config.toml
num_hidden_layers = 21
num_key_value_heads = 2
norm_place = "pre"
rope_theta = 10000.0
qk_norm = true
bias = "none"
init_std_up = 0.0271
learning_rate = 0.00164
weight_decay = 0.061
schedule = "wsd"
decay_shape = "pow"
final_lr_fraction = 0.0
z_loss = 0.0001
train_tokens = 1103000000
max_steps = 8475
MLP neurons of a small language model. Each row is named by its layer, matrix (up: input weights) and neuron, and shows model dimensions 80-175. Each number is 128 + 24 x the weight over its row's rms, rounded and kept within 0 to 255.
After each neuron's rows, "fires in" lists the words (lower case) most often at its 100 highest values on Wikipedia text that the model never trained on.

L8.up95 [128 131 141 113  94 140 137 126 113 145 154 125 136 128 120 140 126 152 133 112 122 123 134 141 156 144  66 193 126 126 109 132 100 146 143  93  97 115 115 137 132 143 107 113 154 116  82 134 153  78 137  68 137 120 133 103 103 105  89 177 127 118 113 106 135 121 154 112  84 171 167 175 109 139 126  98 104 148 125 123 125 145 122 124 139 156 155 124 136 147 118 144 112  90  99 102]
fires in: "such", "snes", "practice", "ecclesiastical", "turkey"

L5.up854 [157 137 136 134 148 112 115 109 151 128  98 129 109 113 147 135 137 160 127  97 104 137 133 137 133 113 155 100 147 121 169 108 146 133 144 109 124 161 147 183 135 134 129 100 110 107 114 133 111 145 182 136  96 137 139 117  88 109 164 106 104 137 127 152 116 120 145 126 139 110  57 118 142 132 140 156 113 130 146 118 148 119 124 131 146 155 113 136 115  91  87 119 132  75 128 128]
fires in: "politician", "parish", "votes", "whiskey", "graduated", "paris"

L9.up567 [ 78 130 117 113 110 150 134 102 127 152 125 147  77  93 122 109 123 134 121 128  95 124 129 108 117 140 191 132 108  86 125 110 132 136  84 148 135 131 167 124  87 141  84 156 134  99 105  88 143 123  99 141 124 145  79 136 107 116 160 131 142 127  93  93 127  91  75 173 175 112 193 141 143 144 157 127  89 153 141 114 105 130  92 109 160 137 169 122 139 127  72 161 139 109 108 151]
fires in: "on", "tour", "all", "allen", "died"

L4.up517 [119  72 140  74 122 151 125 146 146 138 145 135 109 167 110 127 128 147 128 136 194 140 122 135 129 135 154 146 108 132 105 141 177 120  87  89 116 164 101 156 138 153 151  96  90  82 132  75 101 144 109 110 104 128 152 140 108 123  93 155 129 116  89 124 166 169 127 104 116 128 109 118 152 135 123  99 128 109 185 180  99 141 107 163 106 127 130 131 151 143  94 148 154 150 141 146]
fires in: "such", "utc", "university", "graduated", "close", "pld"

L3.up971 [108 124  81 102 147  91 145 118 178 138 101 123 116 137 107 112 128 118 127 138 125 134 151 109  94 129 152  77 106 167 107 117 147 134 117 143 131 169 112 135 110 112 112 128 116 134 136 120 183 147 166 122  92 134 130 103 112 110  83 195 107 134 116 146 105 120 152 106 106 100 136 103 139 127 100  89 182  87 108 106 121 165  93 120 102 137  80 129 112 149 135 128 134 151 184 147]
fires in: "more", "well", "utc", "access", "less"

L3.up1014 [125  74 121 114 151 171  77 169 115 152 131 153 129  76  99 173 126 103 127 109 130 158 121 118 131 132 142 116 134 165 135 116 157 143 146 144 110 129 128 113 112 126 159 124 100  87 137 142 165 139 126 128 137 128 150 144 152 113 139 142 135 116 103 120 142 132 143 144 128 166 154  83 121 158 152 137  86 126 101 158 160  99 103 168 133 119 122 145 137 101 134 157 129 134 122 145]
fires in: "us", "place", "joint", "regular", "turnout"

L8.up501 [124  98 107 135 139 108  96 138 155 137 138 142 111 143 125 119 130 149 141 141 120 162 132 129 149 124  91 156 124  77  83 104 158  92 115 106 132 105 131 156 146 102 123 120 100 124  96 142 128 156 119 134 149 130 185 139 149 143 162 135 115 166 132 115 106 134 186  82 132 170 144 137 100 119 137 121 135  74 137 118 152 154 168 149 172 132 150 146 161 127 134 130 141  82 125 143]
fires in: "total", "population", "city", "ray", "breast", "rayyan"

L5.up157 [106 114 113 143 137  98 116 140 139 142 160 148 103 134 165  69 123 121 148 109 161 171 141 174 142 150 113 142 141 135  86 141 111 148 120 156 109  86 162 106 111 126 131 128 150 159  87 116 113 147 130 120 155 116 137 157 145 150 133  88 109  73 153  80 113 110 105 107 137 110 149 172  87 123 134 131 131 135 132 133 158 165 119 103 182 137 139 108 138 123 111 117  91 124 129 164]
fires in: "world", "number", "history", "only", "together", "copies"

L5.up184 [134 129 100 104 112 104 103 158 111 104 113 164 136 114  93 161 130  93 106 109 134 131 132 145 122 104  77 100 109 146 146 169 119 128 147 192 115 134 119 140 147 148 145 112 158 139 136 117 111 171 101 104 130 124  87 139 133  98  51 128  95 137 135 144 142 134 140 157 120 136 127 142 137 131 198 185 114 143 123 133  88 143  98 121  98 132 173 115 118 116 112 125 129 121 116 146]
fires in: "set", "relegation", "formed", "formal", "board", "form"

L3.up868 [174 155 166 115 125 151  94 129 129 162 134 128 164 142 161 183 130 130 130  88 134 127 128 153 133  95 128 126 127 112 130 119 141 122 134 160 127  71 118 139 157 156 152 133 128 127 110 129 152 124 109 145 109 151 104 126 161 142 134 122 128 113 165 126 142 129 122 132 110 134   7  91 117  86 124  63  95 150 125 120 112 115 161 104 108 123 101 116 145 113  81 126 118 152 129  94]
fires in: "born", "best", "character", "help", "version", "helped"

L9.up209 [ 84 112 140 107 132 127 134 129 142 131 125 137 109 188 178 130 128 141 123 113 132 113 152 151 107  92 118 137 164 114 153 125 134 122 136 145 137 107  97 172 112 115 117 132 186 145 115 113 148 134 134 138 161 148  80 102 185  56 151 132 128 101  87 146 130 157 117 161 116 115 148 149  86 118 106 101  81 143 151 190 136 109 106 129 111 132  93 136 134  93  99  88 104 106 121 153]
fires in: "can", "do", "career", "created", "started", "joined"

L8.up607 [ 87 115 131 101 100 135 118 114 120 155 100 126 139 131 126 111 129 113 124 118 150 139 126 158 129 120  93 188 156 140 124 129 123 124 133 140  93 129  80  76 135 133 107 129 169 129 142 120 152 122 115 101 131 106 125  89 142  84  57 170 104 164 143 149 137 110  94 154 138 123 145 105 123 117 125 185 121 148 141 157 130 140 145 124 118 139 136 136 155 133 144 116 152 132 111 107]
fires in: "born", "few", "0", "both", "battalion"